From a checkpoint of a small transformer trained on Wikipedia: width 224, a variant of Adam for these matrices.
MLP neurons of a small language model. Each row is named by its layer, matrix (down: output weights) and neuron, and shows model dimensions 0-191. Each number is 128 + 32 x the weight over its row's rms, rounded and kept within 0 to 255. Numbers have three digits each. A neuron's up and down rows have the sign that makes its largest values positive.
A block is one neuron, or neurons of one layer that tend to fire together. Before each block is what it responds to, as a language model described it from the Wikipedia text at the highest values.

Coordinating conjunctions
L5.down500:112112126120056124137159106157083171086066127097157098130144184163091098066140128104083133110090108121199098119111102089123138136148095136047070069169120163103178129117128033114110110129141176171171062122089105157080098116247135083123144115128159123137108143139128157129161131095174156143169154113106130128130185143129116135072095099067064164116063141150120162145112144127103079143168140148146107134152080120117109160118125096182149139137132119120100222133104142102107124142110157179105167121183116153054088157078113179141114149180178148080136152131138131106102089135130138116

Mid-word "ol" fragments
L7.down57:115145166100091165144134116103148114127093158122111157088124101097097104150115100136130104061158108092141105129158067093165145104144077149097112115102131090121145045138153097146082126093089103054145094154112122164156137175133090134130176126154138107136164156100108082167126113106163106179149091079144133096021118157125112102135197108170166207092148128091150113137090103161132102151164144186187207159092150167135143103088144149108134149120152154100119146159099117158147112131125189172132088175141114140074100105129144094086119131169136093120127161077170118182152071115122189105
L7.down116:164167135120154196187082114129115058086133125140126047122076134105146120142144122132151116196142113152142105114137141159118074082187069079171089137129137119143122140177168118094147140146170142192086108136153192094153127123117119091102092115140183049128171130122129078135098112167103111147090147155195155075204129106156166143178098126090189145116126075100117077126113075086135141118198062095127078129164142069104100138168036110132105109146113154099126118095119162170062188130133163136156126097135151131074122141105155134139124109129169140140128168121136139085156177140111143153
L7.down191:183116144190093082090151140095104063125113097130099108127137105157129118139107066174138172103182147098141138131105169182136174158132118105087126133036124071142162121071069171105115120093103134091155131180160158127085175135113107153187119101091119152066174131114101134104161199102127083105122162117086106133177139147097097150141136113104125109097138148183134114145139176100184125051182127178115194102126119170106122170170133122131097077058111060145163127107101132100120115160111178119137146157122148140143082124163105104165143139149126146100137180144132120148132119130167120077
L7.down261:131100139109124130099212082030089166153119119164122111149174078100130152126104166144197146162128094024110150168115145155181070166147130146188123145112104121118074130164105149084165110129104132107151115110103137114070116086058167123154108144171119145161105116078113106146139143162099078092179100138153131158175063101109090113156121125121122196136141100149055135108102067127140118152131166075098109134088128115137150095133113119120104181101103165132125179120092114133140096149171156096115092102154164118168076139097094146080136121122142140101095122179149108165126098165150138125

Word-initial M/m split
L5.down573:140163105071155168128106058123150116084105133198146159148139091154105129153130165154128120181124136153174119195152108125129098124086116148064124077180154142170114175060136115140069157112172146110119109158117114120134141084165119099098205115102111133141104124143115158129147111113090146173121087151084181118121107108132138142155119152146105138092146140125170115175103167155124164093117125145168117126135106127107117170109112080154138106071104094074145149101151189146091082140160065195103138094176169145062172149140145085158119185138139128255132040130134095136128197136137143125

List-final "and"
L2.down15:087105153067139171096079179178137095199081127070162124168103126107089118153136166092160150118055120157107108151098120111088132059129128170155126092106130149149199093108111105129114075123152153158178147133112077116129153160236115118070165145070133101154196140160064106118111124158149097154091116139121156088094141095117082159087074159139058100193121108184088163150109059067101152129140165149140146098127166113132158131151111058158104075127117171148117113097167124108114154105147135175087092142086106150118137133129134140113129152133112121147108102116160155090111173121092146160
L2.down45:146110136128146165163167127166157139128173091130191153094121107125154111082068134125138100174119125180119111109156138087151095128167106142147111115097106182082137093135105079138085087187150111093117145141171073114120145113255139167109131129124163116116136034099173170159105147134145110114135134129110073163136092102083140147157152089157144149138147082161124161137165135084137201120137165123204133179154159126177179187165118115141046134102142144140140110147193119128121109112131118144103170122174147062129077098108118182165086111120127131200121183079123151128140138076150150110
L2.down84:183137166096157169098101164128141102091135118097141112154094158113140117122159163133084081128144111126178122133116137143131113128169150092077106064120149085135126134120083113106105084158110128085163098144092120101164159120227165192118052124114152119177144136102120141155148133108163147101190150113139137116206136142187108117127087060116151151151143162125094161116081142095177081170123149150095127106140148056131100184147087081156174138116151130159116129119167142103109114112111145171125132115125164094179026144143110110169099178169053179018148130165096113125132083123109140172
L2.down174:117077122155176118160107126163145142090115083163132055140118123164183095123154191133051121124099146110183192165115100165085134156177093120124173132147062119130187101167135123167117164114160116144182175188090173096193129124217176163126130131125118151127127129132120120145106150129136140133119116074137157082175120120136115082132103079101118130108199153139112165121173156112151103120167173214153121133155151119056115166129134138116110143104130139133129137051154113113135123122149133141031125146112102114091160139144148108174173158098110107080188146117102175177131071156121104162
L2.down206:080104119109197186118131173084140148120194093128143109121106145131128142161140117127133135115093093151060107163100180129127157075147097111101164184070159143153134126096174047142148159159150193106162084179106150143096096123097059148173136118167155138146152162172138155141133144094105100065093130115129080136074088151119094154145089117129151140122097143168148106107126104153080116113108156146095086056117147111137079037136120064081118107149144127108148154082131104141125156100097153149133090109140139128135119164086113189081128137099095129129094137097107057126143179137087134121
L2.down240:129105147103126105194136154107144133091082102116122110081115141211125113115186124115115138139137079125201114131141170160116144137140152064077126082101092119141203129130126107138125142121141103048159104118111120070087172144225145154094161131144137151146140159107129135135131117143214140088139139095134117124255143108125086136092148089124153135148106128168095178118117146097129110171130173179145125138173087099100105183146119098202125190137105118145143119129191146098119023097085127193158139111136147140128086152128126122139123140158110187027112126166134083106105062138104127150
L2.down261:104122102132115146090140118091123133097128164121194154159168158078091108177099176225132121140121131156155109104084112093068186080141136110169111100170134103123078095145148135088090180114107176106086142042109138050068148138222147115077122157133123139146096053158145152167173135144147163106137063106194171128011114109112133128112128141156120110113105153193121079123134117150138111152128174118127124099126103141160152185127118134104166091116100095132069105135103126101127112155081145137120088158166132136121145151115083123069130142114135116080192116131141131146138138096118165094
L2.down297:076110120128098078105132116148142090153150081121078114132142102119212110135202171137132126196106154085161143144147118147103152162144109073095144119116081057156151158121109124119119068135168146161156106149093163093091088121189160151122137158118123099148084060139151126106137104058140082101197110182142121149112124186162176124111144125199116084125154142092149094160157102104166132119115110089121090190116109164104140127138084095154165176109219152159145110057105130116160077107130111073143132161113080152118178122158166101118116163109075127187125185101155121170079149142116130155
L2.down314:083164130109151144144097166161140114108185122097136102161145123160130088096187157108131081134186171116245119136123138088145136124123100095119169147163118100110162142124118071135160143114119201091141149148118175083100102117225188125099127068130161114142152117124154111166137123109199106126129178108110166079191146101103132109088123076117067167134065163144123139075177138112132071226136112189141095131133159136143130111147099121136095137108165150145142089129129183127126123112113152088131149115143111108130087096145156133087165124191142132120074192163117102103073118160120204138
L2.down323:136130141071129096156125082169146095089043127120177109111113118114132189089092187093177150108102108163161129152135174167131103107128134102137113144113127115170115133143150064106166126124074094106135177134132119158140126145121133122097088129116104104140116130204135144143121145146139139129123117098157179107255123104117142164141116142129116125075068149168116116115085152117119116095164133060138142108143089138149130063074097117097134157108095075127095089185143177125181075101148116125120125164159100157121096185076157122066131127125156139049144120152116190170110125115138107132
L2.down386:144105151116176152099091090186107154116105069111116144137112120112122176132132154126135112172117111140191122148128124095050124041116112122112128074086131091119116116052137151128255129122152158106143160100100106153156146112116168057129162133127148153142106145130171129096116105149136211144126132148138201150177065053119119082159131043132119118116122152155133142128098145123129075154131082161123100071100171108106133073120088141106177143197108094096128141129148166117110078116113112129139097083137129124147170078119123117115151085173160094107126104125094119112122111122141130110
L2.down397:161085179123148117127161064100108157178097104130143153177120165151139152155123093079124086152139101164075113127158125121091106203116103131138122146127072141115157172141169111209172185095116191105143130093164117139127146125087171130158097106148132140097093160115137110115144150132200182207144131115135105141151161175163134165158104089122143150174130153156177091084113130128099131070105185039141163106133163127045133154107062139137134157168061113099140154116142129115168137101078130171119155131153149160157122097172101144133134149085187148128120124146125125141170156169090094113
L2.down466:130081093073136110144133142181141122127087129085163104128101141162133079136162148131129111095130079121170199094125099091129084157125167118070113112124142125153108136086110142186084113155155106114184158116105125138144153171176112160120200131083170092139144143198132120119154147153145110141145138119135140109193126119143108151075155080119070097178105111146120143127090133147111068114135165229201083130130104130125112216125084144137162168131123131123150165097167114156097081125080183179137139121104134131147089190119157114128097149117114166013124075154075106110118073203088157182
L2.down477:103093106117145154112108119132153123135121128126134098104127152112110149146176144123099128140144122132108085136121154149161176102148131094118170123154123135090157118118118075155161143082086127156117104142091137109125108205151128117143173171107147120158180134172076126163123156102121073122152149089147090168000149160139125138129143176104160152089143192084106122153109146112097138153099177196142155096099130132136134173126120091077116114156121167118188172132138101103141092125108164115096128169126082128104110134137116121085100148068137119119165129149137086179187133134133131184
L2.down494:084162177099096152130114054208120113126091127136134134159157070121147148099127135116145135128151131137177080140123143165161061066133210070088162191108178131135169153157150114125133156095125093059126156151128105103123113118104157171123104118064158128124123118155120138152126154116120175141110167077085118127086119122159152181138146121131076065153122188114097113163079121197123096076206163174153097105128143166156148134122140142189157114137128111113179142125167128101128105121121123180169178090119119092123123139132159093117171129093150163030176153162131156142138099127116090090
L2.down536:174080183120131158121096091115102128134116121113117114100119124118103055097118171136092131144081155183115075143138119105162119130091121089138169114129104126102103148081101111149141168136131129087112148117103128112095042112255133106115162156145135097130068101161121071099098112089144111088131120114123134136000120139097124125041141082117178107100108139144063092093055143128164135138131130137137114123146156145126171134135102082139112203139096163192119157099141083079079075096114097130139081168150148123134153075129118126134150147142155089096116110092123119085150106140137163105

Mid-unit continuation points
L7.down16:188147170167113126129143156157136086166159108177136163120163217084151131102135136146162144161122110176167161110117080185147165155184088123104113142163114108147112147123152128116112144116063132159173137135100080151103156084237131154087124154112129138122096076109081157147076151105104142097109133160133096169097144149090123167091134095153180096131148133200071150113093128039162168179139117126166101105132147174158164108150104139064179152131119129086156184108120105120112099132121149131093101067165119095057099151132104076144121141078203123170125134132114064139205118140146129102
L7.down66:148106060103151126101112129101177104171158104171123103139161127153165079084185138123093130125095106144084083108100128144143134108151140121057155076154070134131116148151141131144156156115112132099161159168093131092109135118238145182120112137102152125160108143083102147085084118104162213107098122126175152127217132078127113139102135106186134094132124157156104090150139129118152123126121149176117099164140101131207108115121107172112160112153118112054106072151160116144202164078112129142121152195170116103202114117197152034130143175128143147152108133124134087105130152191120118079
L7.down489:166125123147069110108191153116147128133160153162095119126115128092105123132109091152120119112080157108111129141162139108151142089119133125111123077105128108232119113163140141172106152085124129140139085104156090153128116070185131084147141108119187165116105056167137166080140170181157209097088102140118129052126100154104137156127104171111123093107160161162143178056126101172089114169182111184125101136083123123101130114092087108174161155153161097083105097092089135223147156148122097164145134047171084139134146101168136093109109095118151088098158069163130113158143176146156060103
L7.down540:173090153100150129122181107111100130132123086182092178143152188146171117134146120124128122129148159100110110080132111149146172184139114125089124151134144160144184150161103139140114137152162153064100068152068120170122099129204098174132142126162139135076118181125110124124102122080153102155131173142147100132125168111124083151138139034143111092163124074121145146161156110129179155156113126119119142155135084160127133092108134113122123100207174107187079138112154075157112122158083072126163161143142112121137076102125165088099086152170067156073120099166099163112103192142148210100

First tokens and ordinals
L2.down10:122112205133114103192164094126145160130178175125093133128074135129171093084102124114046141117106112183118052097072109093195126144111099117123149120104103109129152197109101128147110159121133098107144103116101107107117102129135163129129098122160081112154185076128146091136119163096163143141163144149128129105142167101125115162108134099116075156144174120119136142112146136144192125118128133108137143167112149119191126112100139123156121112101219104140109140114058119106102069131112099141148153091155158157164119072128150075136131135136034145076155118124108137177204150110153098082
L2.down13:152134121140128109138145127142112139102083125130109100134127109117155086135167149078134126133166122080134166162131111140110133152055103139138046092121149083159165131156155121114119107114135111138107115078079113097140133117153120114108134123178153093103108097112134099109080057176082155104060116154167158104132118113137113104101101170138173162086153193143080159117123069116146122149114137116099103138086144177166161174124152096162027114167129104123101130118103157093109135110166126150086135202137129139130157100045077146130099080107078098207099143078097167095138078166178155117
L2.down99:182125124126097131123151114154101128118116177112108175126147090084079126138138117111085100196112150106137054136156158134103192157123139133062139103127090074165095098129169199133113137130134102091118176162139111158169139149213101063127132153151213129116149148152132126113075098141105157143122145082117098094023139138107103073179118161149162116147157168142116060100154172126153146126168078105108165098106113135097109112097152121123123096168160093109180156121087121143167162139168130147129140126155088070130145108142079168133132130158098078175140096144094135162151174115103148049
L2.down220:149114209149088121108060121154115098078129174127140123175193146154169094170121149234092181105144119143218110150119158152133075104069113136071193100131152138133148079118121095156093156107140193156071131133125156082126116132107140133162106107132144159138137111129139166171160108078160105127120118117153128098086110094169092116109116093153166111107098103162175135121116157113120181142111133153126083142148127097107164151162110147214127092125110114159152169073154116129144153113127178076133130126129095117124105114107154139125144127149158141194127166176185108126170145110096130139
L2.down253:113138181133110146094124154171152067065165101120080070084129122076139132138103165121169075158114148163126175147136170139164153131178129181099129184126106118121092099123143166157161128137111136132151193148130049114139152176232075148130142124033120161110090067152142139097157172113129144126089136161149133138217073119169157160159123093108150149165146140093086110193140133111118141143109123107111134085100160126179093134083140100169193159062152139105147133122179104172106130119041120124112145083139160110172129109152144141177122156113165178132164134157109141108068157085096144127
L2.down311:146073055192160128189141124119136164118147155136107113100184132152138096114151094097155125138149106088124136145202104161142086106058091168112111065127153117082133118088135118124133095058152165061098103139121124176117154079188117122126182112127198093137134123096173127152111110131115167114106066080146151107162125181124153147124153112110141135142071178150092129160109180158138161074111088119165094129149152092118114115148143163157123162139096125138092173079094138098142092097123108166101146124153143148039122105093105115118116184141128129212094173116143085135156146134058099163
L2.down321:121105120116153215122141141118154121095166173116111104144189099101112170160100178116073112052118112108103164139065097182127125102116143151125089092095118137146120117115133129154069058172111059124152083105119154089098140121236110109127065129162123111121159098113115159075164099120127129136109073119131131154165144124138131108147132055121135159118074165096187125125139094161173103154084121091118137116092122095107159128109153112145181118123202107109073071116063139101133151103116113199097097135190169122121123155133060106151109163136050201122166170129122123170159133141068163137
L2.down331:076148103136179171096094198146099110124102054112113096083069126101123159105188065141107108175150122143164097136105123082146114150142113093067080115110102133151138101156102149139120116098162136129081186167130124103160111101113149055138168185117131100165126146152089084149120109141054142189106142215129130137126131108167026099120124129129109148147122080162069100069199051139130110146113123139069147138140116136116099134160117096133126107112118076138123180094138119093165154078111130074118084097162123160133084097189125079173125114195135170072099122140108124135159138160154092167
L2.down380:152147146119087198070193128193045123185141138143151154109125157169126082153169160102152091065150092058146105111101156135159185120142146145177201126098118119174154127106166121098104169154146198118122112104074139131150087123179147105119097123152123134151122105107125099179135118127159101156149162095091144142145123140155135117124094104139155183157125100119069110072079159159079077145072097087112174064139154052102132090104091170138128127092134111145132151138115149150080143109121068121117200195126093107165073120102131105103119131186121107039134072116111087129162088132108124100
L2.down400:139091058186124083062145166128159165125113132143102124120153186101163099123039143143179094124077149101096063139120135112110177113151068122126128122163101109076175109100151105147100126174154113111077164084101102073144192178194147074143119099137114133158129121098118202161137133125173165112156118095108134098071167136105123143138132121118166140107124118094104116131155156164160085172071201177157119092161130132092124113164156137059151139119129143145111089121107130171108150102099174181141115099120143115176111173132143087171090119102152187204167126178085132150148118056135128160
L2.down438:170121108104165145171123129128161112122129115158090055137127118115103157133175094106098119151100153104067050152174152108090108117090111103065151109101131178122120100143155064129088161156109119164129141154129106116118109106095128094092151111113116165161103150143091116122128113083117049113123144095167077096129122189150114148151101089092127123140110108089136101189083123147110079118098139112165163174127145095183142104125080183118117190153102117106113071125067116104140173126147139160124096112126151203194023071149105172111145079075094098221168081164209084121129083100100105140
L2.down441:119074108109080090170077127160140138102129129182100149160100157109074122170115093151111122117134123151106122083093113128099142156117161163155103117175100157063140125148127151118125203126130123173089120124096142100090103117055103136118097120123125140080100128144169164101153137120120096103134117159133125151142141081157108114146129126083146143106123173159132195122121140114106091104070101125076067123105107126140123134139112070155154126131147109137163037116118174115118102130205141153068157126165107141234099071102085114108162143112175163254180104157195138120121148195091165162
L2.down469:115140111156152115148179160160160107099119107105059118175221123144133134140125156103116182078141104101148104119136134123141101114135121174114136129092132151071108130108156147126144136181088083152068092128117143122142165154149176100123130093148181097137051108079167171131140101090169126152128100113123136187217111075153148136125147085128109148132106139100158128086166094120153094147136098067132108065104118143102181143115165138126128119120115148102153133137097102074142090124148130113081103097158107135132135154087101079159113148101061167014135166122078144070131166077051077072
L2.down480:186092143147058163119113117133090157167175113113172124108139150078154125163145092128127158184092114140166104156132103133186154140121138127134131130077146082096151134094132085160166091140134131125147102133073235110126106101151160098109119139176074078131074120073136149163149136076143126150109170154125144164172091179083153163078097118107101139065152156123150122132186095192103105096083105119147165138167096132084137217047114043130129119172119077069103119102157102145099125114137149196141151149136134104107093096087172094093094116089114045152085177108123132136138093115136105168
L2.down490:159157112136176120069154106116139087125120100117124151150170142151177138142150175113150096111120110117143102150133112149149099094102104128099113156138159040088061152194146119120090140153128190087088100176166115076150133112173114088097115129097151134135110052117181085205175097130195162125121179110096118104102153135112129097195122069137134132174080162148168140110120124146129114172158114129170118131121161110133090128083072096148090146127153089130150124127117113145149070162161126120103119220150156125141156103091173169156168154197114103085166105069147201140138121134089060095
L2.down538:143141109169131140199121161145146118163132168123177139134197124100091148144222193134113096157137134105131060122135135111112120148127166134078149129167145128167145179154108120143130094123055101108125136132106122181101159131117105116180165131115162135116096130088103159115104157091125158142113075141119103131019123114148113063116130138097125112092099096087138161092175080184197145175113124078148136123109060145127122169129093139076088148213151112109110119174171113035180094119143141090107114102127150162126147135173115151216156100097136081067145131105089110112142128091126077140

Split initial H/M pieces
L2.down3:081122093049150168075129087146176183150096182103135138154166138198151114119076094174171195142130154133097085238177099144147131147107038126127137179086197132145125109133122084149114154138108115094096134108139187202148173110093127123117098101143107200187177140141122079124096104118126115093070146104175096155130112114122089123159169118120148126157136134183130148165084165140135103140140212154107109111095152171103132140122085133186130090098124091097089098111134167154117137111155157131128136091096063114125186122114179111099107102131128136193136097150109137156119104138167082108
L2.down26:116148093117122115115217153152119074120143134082134161166140112143119142138201100136164165150113157136145080142098190163123117056172128153134135157110109198071145112177128134137106147132144054139060090153156084140163136160105096208087096110126171135141153141126078111153149105139167110122146148161141125161170071157141145139168064132139081154141071086080083173090097162116135137134146107108133127123216126165152086140102129142110140160078107171074128162078120084148076143155108143151099147125136159124134110116148171153090136197092151150187130151162145171162095113111124189134
L2.down32:091115198091172113160123055177129159095177134157137125135070152121117101121120140088123118139114134122106050100110124151118112131189096156130150133153129152089101111102049199151058112169099127131181105136059101118156163160168132147106177140114098124117160116094161120129156137128121068088156165064190153129206143122186163125149158145103150098127132126109095092154185107132124181144139147184081133169125145120140099101150065134140097155160157155149110123101176109152098077165132082123092127111138108178187178097161139180133149158118173156209140116145180161121181170131123140185
L2.down80:155102107126105103200116094213106123152085117109140130140100174151102160077133102169106150123165102081179077099122105090141128108072066144163129138091199078088087149137083076128058083171119142144159138138140123147098118134107138087136109110072083202163166080162088090096174111153150100125119140142167135128128089100199200099124083142143079147140146105108158174126166192109130130158124120145093092134159171145148136144114119162090149091089110115099121149116125151118144086143129159123080088092101164089153158119143139105116160149157110202181144074087167144138145120100158184177
L2.down94:158150120138107139140132097139150132117131118158076198147125097104119124097126158132169183163101089063169083131076138163079143100091119145114137076169164113112134131154144121130062137127116104162099106110133136138117087090000129119132130094139140084073132167158144099127116155117173087130112135055143171182020107147143126083162147215132090089143137150084168142125141151099160108134116142094077134144176114139092142112123100113123085134150119172127117134116104132150158086141153125123054160118155157151148065156096153115117089163094158164255110148142120107137151088177123133153
L2.down127:161152108133091142063116023116134116103131121163121147149170058088077114131138149143123067106131135089126151160178065099140096115116106150072128108175107123150155189100165121053149150146098128136142113110085164153092150144167163108093166054109081172143114177124114144083147111109117083200110101130184135149165135132162119112159161207110145146100132095117153187141096105163133138087104123105179157126120124132132190175134141112184125103157131141067145097090128145131135131120174113138128124116180148152048166167128090116185168168090113144176123131104134147168160185151188141099
L2.down155:149162131182137130125109144148112141124117173135131132126125163095136102141107185174167149151154138113176167107151136184170125153104063132158159094157131130206107116108103068136146164167103098142041133108120192136156117171048137150105173148134146155098140139109166171104115071101097139109117135125175154159203162103085177085152102139159094170170140134146204163111161135193150103121165128117132154079147064146085138118158117067157130159179178164137076103104118216128095079058132127174119151145098120109120121102071103084092189157136147148134175128100151164162111152161177147146
L2.down190:176124101120110118146133144162143137107100169096088120138130114163082136161118103082110128176134150118081133176154109123118115121123105135154131089129170113151097149116180087096129137123119128110092094143178080115112160145138149112155173133138105127164112148183128165064148139125053122095114216113147114167028136092194169158142104069135133157109143162125093165137155108081161122174173100145162131129164090154090119151140166126136086098180169122113149116104095090110123161105106156178032149123125129123207086180144090134092157181156145091165115095143137140153157200136113108167
L2.down216:182110129141178115109135100121116098178127100145117134169119099130112155100115131124105173165112129127167106149115123118139148107157057126121138154187161179085076164099155157185038115096127228120146123174114170103105147133140105114194115069140132135152195056181129148161123160077125182145106160104134153151068106138114133106162109179157096157109150110121106133078140174099117084166165137126108112127076160137108121141142171118153181125113095107082088152115129132073137104185110181126085124171067183154104060106097070138185144162170107115199144104143149139170140116129120156160
L2.down280:137126108083128193087118073113196080126129148193114193127132138161130090107113120101116115126112147129168118184154116107153122119094109120110120072137137103160121169108152106090008174144146167059141169164133149116072186133111170127094178099144109076091072150079131189131148096123117115152129136137096104169088105070064122143132129186125133149111144121140170133171125175155158118101106130111194137123137087187094109165117136099172136091095147111089124104099146164148113069129160079142102173104121173109063170135143136078113170135125097090237142107091117111149173164146162106181
L2.down286:159166123066150143158127097120135112046126115124171100151115133129134078129186131077141095189160137085124058128119095160104176165117138157145099165149174125151147112079150128137079103086081119126164160105126112100107132159201099068141114123137106115142137106165153172125116134181144165099141143113094134142073150141116207113141083135128099121102162162192100095113055210168158189110138102135132122133165152113155148150129203133153126085100151098104159087147113197143114089142129121127130088054091092104004129144115136170097150127128127137215076128072127119119121095072086101157
L2.down332:111145082147156121148123093202090185133102113123111157116097101110161114133150118100100091131116151064184088163136066124134141123124112174083130123128153087136101182108116090094026075068145120149130130155089104134131088115109161091102121084155104127129082070148122132131140146121127099131126112131179060167049131108159151141081078115109117169100207148155145146141130143123192092090084142153088151105100126163119065142098156172143120133068114149138180140115142159117121107187152199150136083151081185113063110086139145140095079098157151188214115100144157100114157136099103105163
L2.down422:127147161170140159121126137112070121162078187179096139114116121133131120139148153169141148173107148115183122091143115170121123077098038162095140122153110166110143099101122124114090150165090091151112077136107137132117120147215181110124109151128129152088165164081114123153132133079142150125172116094108098126046128072100142161094132112153151084115109121141140137141139128132128082112148151139089130231101137148096153078119161140106123092094104201096106130073137159104107143246121066123077104105166144138111091132113134132117137138157149137245107167194173155132167209138156160117
L2.down506:139107095109137158137077109095119167118124120176098135103108116141146134101138166151115173139107177097155114144130129119120132168111142135107120135186155152120100163140104136115044169106142179171157104136113084137101131114054169117148212113162093147136114118087161159117173113116182127147111081152149111122045084040131159129136171125126151140092126149120137160148150103146145136074110104129114164122110091106112121085148089091145102096087119149068143129071145107160135109145141104154069108159163154098004154137087126097103151180101140170246125129100148094144155174134186142194
L2.down508:129145130162162126128163096149101133088128112213167141155169109140101158059142139115136117041146133110098104198179101084120105176126061168130133064131157130075149173123155099124107185149105088139138123115135120134094140114142106080146104128128106103141133133091128098174112096170088111145136171139123101159101140042083154104083123112165138129149122162127162143155158108129126083155095082099136148097120109183098082100195142114144147096077133172133087139159110174074180090124121149095087108119139132157126156172152072159131079084143142168237141093098123142132143112090188141166
L2.down560:151159164112121124115111091151175124126121134189114115130132103112126135062179102140172160158084124099117074135085126108131100120135149170143101126140164084176103093140087210150157134040074178117157118095086126125120186148166082123130127148152092129122121165124179079084163105097162148159168135103175153117062172178128167104081126091087164097124163119122148116157174216172127114123150154156068113129144105152138166175150110119107134105172085118187166128065120134130113118068120152163154098090177111110169121093166112069095164090106155148209169145204090117107134145137175128144

Name-initial capital letter pieces
L7.down230:139122148089120081092094161103150139077156159119138127118164159146064123140114158179083086155152126174150142098095080119109113141124134128111119134116105190102082096148107093184123090168134105168140128085136147145089168156000120123115169112109108180081134133128128114135134120133183154151175069139152113201061175111156113093185103135120136152099167185041111165084153153100140089108130126146144090121113154108100101127112148125076143087135095173159128146124094135119144176088188123110062117113143159108154081123123111161111157161092081089187143166108101157113143128138086100081
L7.down406:123154119218143190157103113107107170067106183126123134134151124091145130130071125121161116091137087152143129079095102217165123176096147117142132108120107103108139061109125137103141138114089120127146111109136126118122090100197137120100141099101086145129102098129110126144147116101117175090087133142099161131032146164165085183176107118164117166115107117156115117161079093144041125150131101127131122125115179072129047106111134126160208088135101144088164149151160131098053181055125108135090068139200141077076147076107088098091166146082119138110164116134152138118152120156098101108
L7.down418:083154095145154127106082179161127049158152137150193140155120194123087137191078068106086098129123130146204093155069127104096113128090098198126065076115103123098125099152097147130162178141122081062121109140104135125204077157082123093122162140141089142091153174151152153215137130087145090135119145136194091174155098135134149138107127086105174087113142084182127092139144123116133112119124102097162143084162129123169136076132131115125180109110157154188086107156140097127092170139153100131101138169093103129129118106137090104062129155117148108164118113152122185154141171157147147140
L7.down507:202117132181154132107144102127146138097072161170150104130146084144121076114110158142168112137116181194099121128039122167111059093124085141118069181053154112128133165167174115132148144170103123171181138124101165129083140148135153125120145125136126148068131138193099153149178126171180058098084136062156139134124129185138115151171160150119136150083082097169143127131166123122077153081069152160178156160127157118132071136126151161099128176132102102181116119166130112126087116089119108170051127158125126114175180162147081109133106118156133076186151106099143119152122145114151105082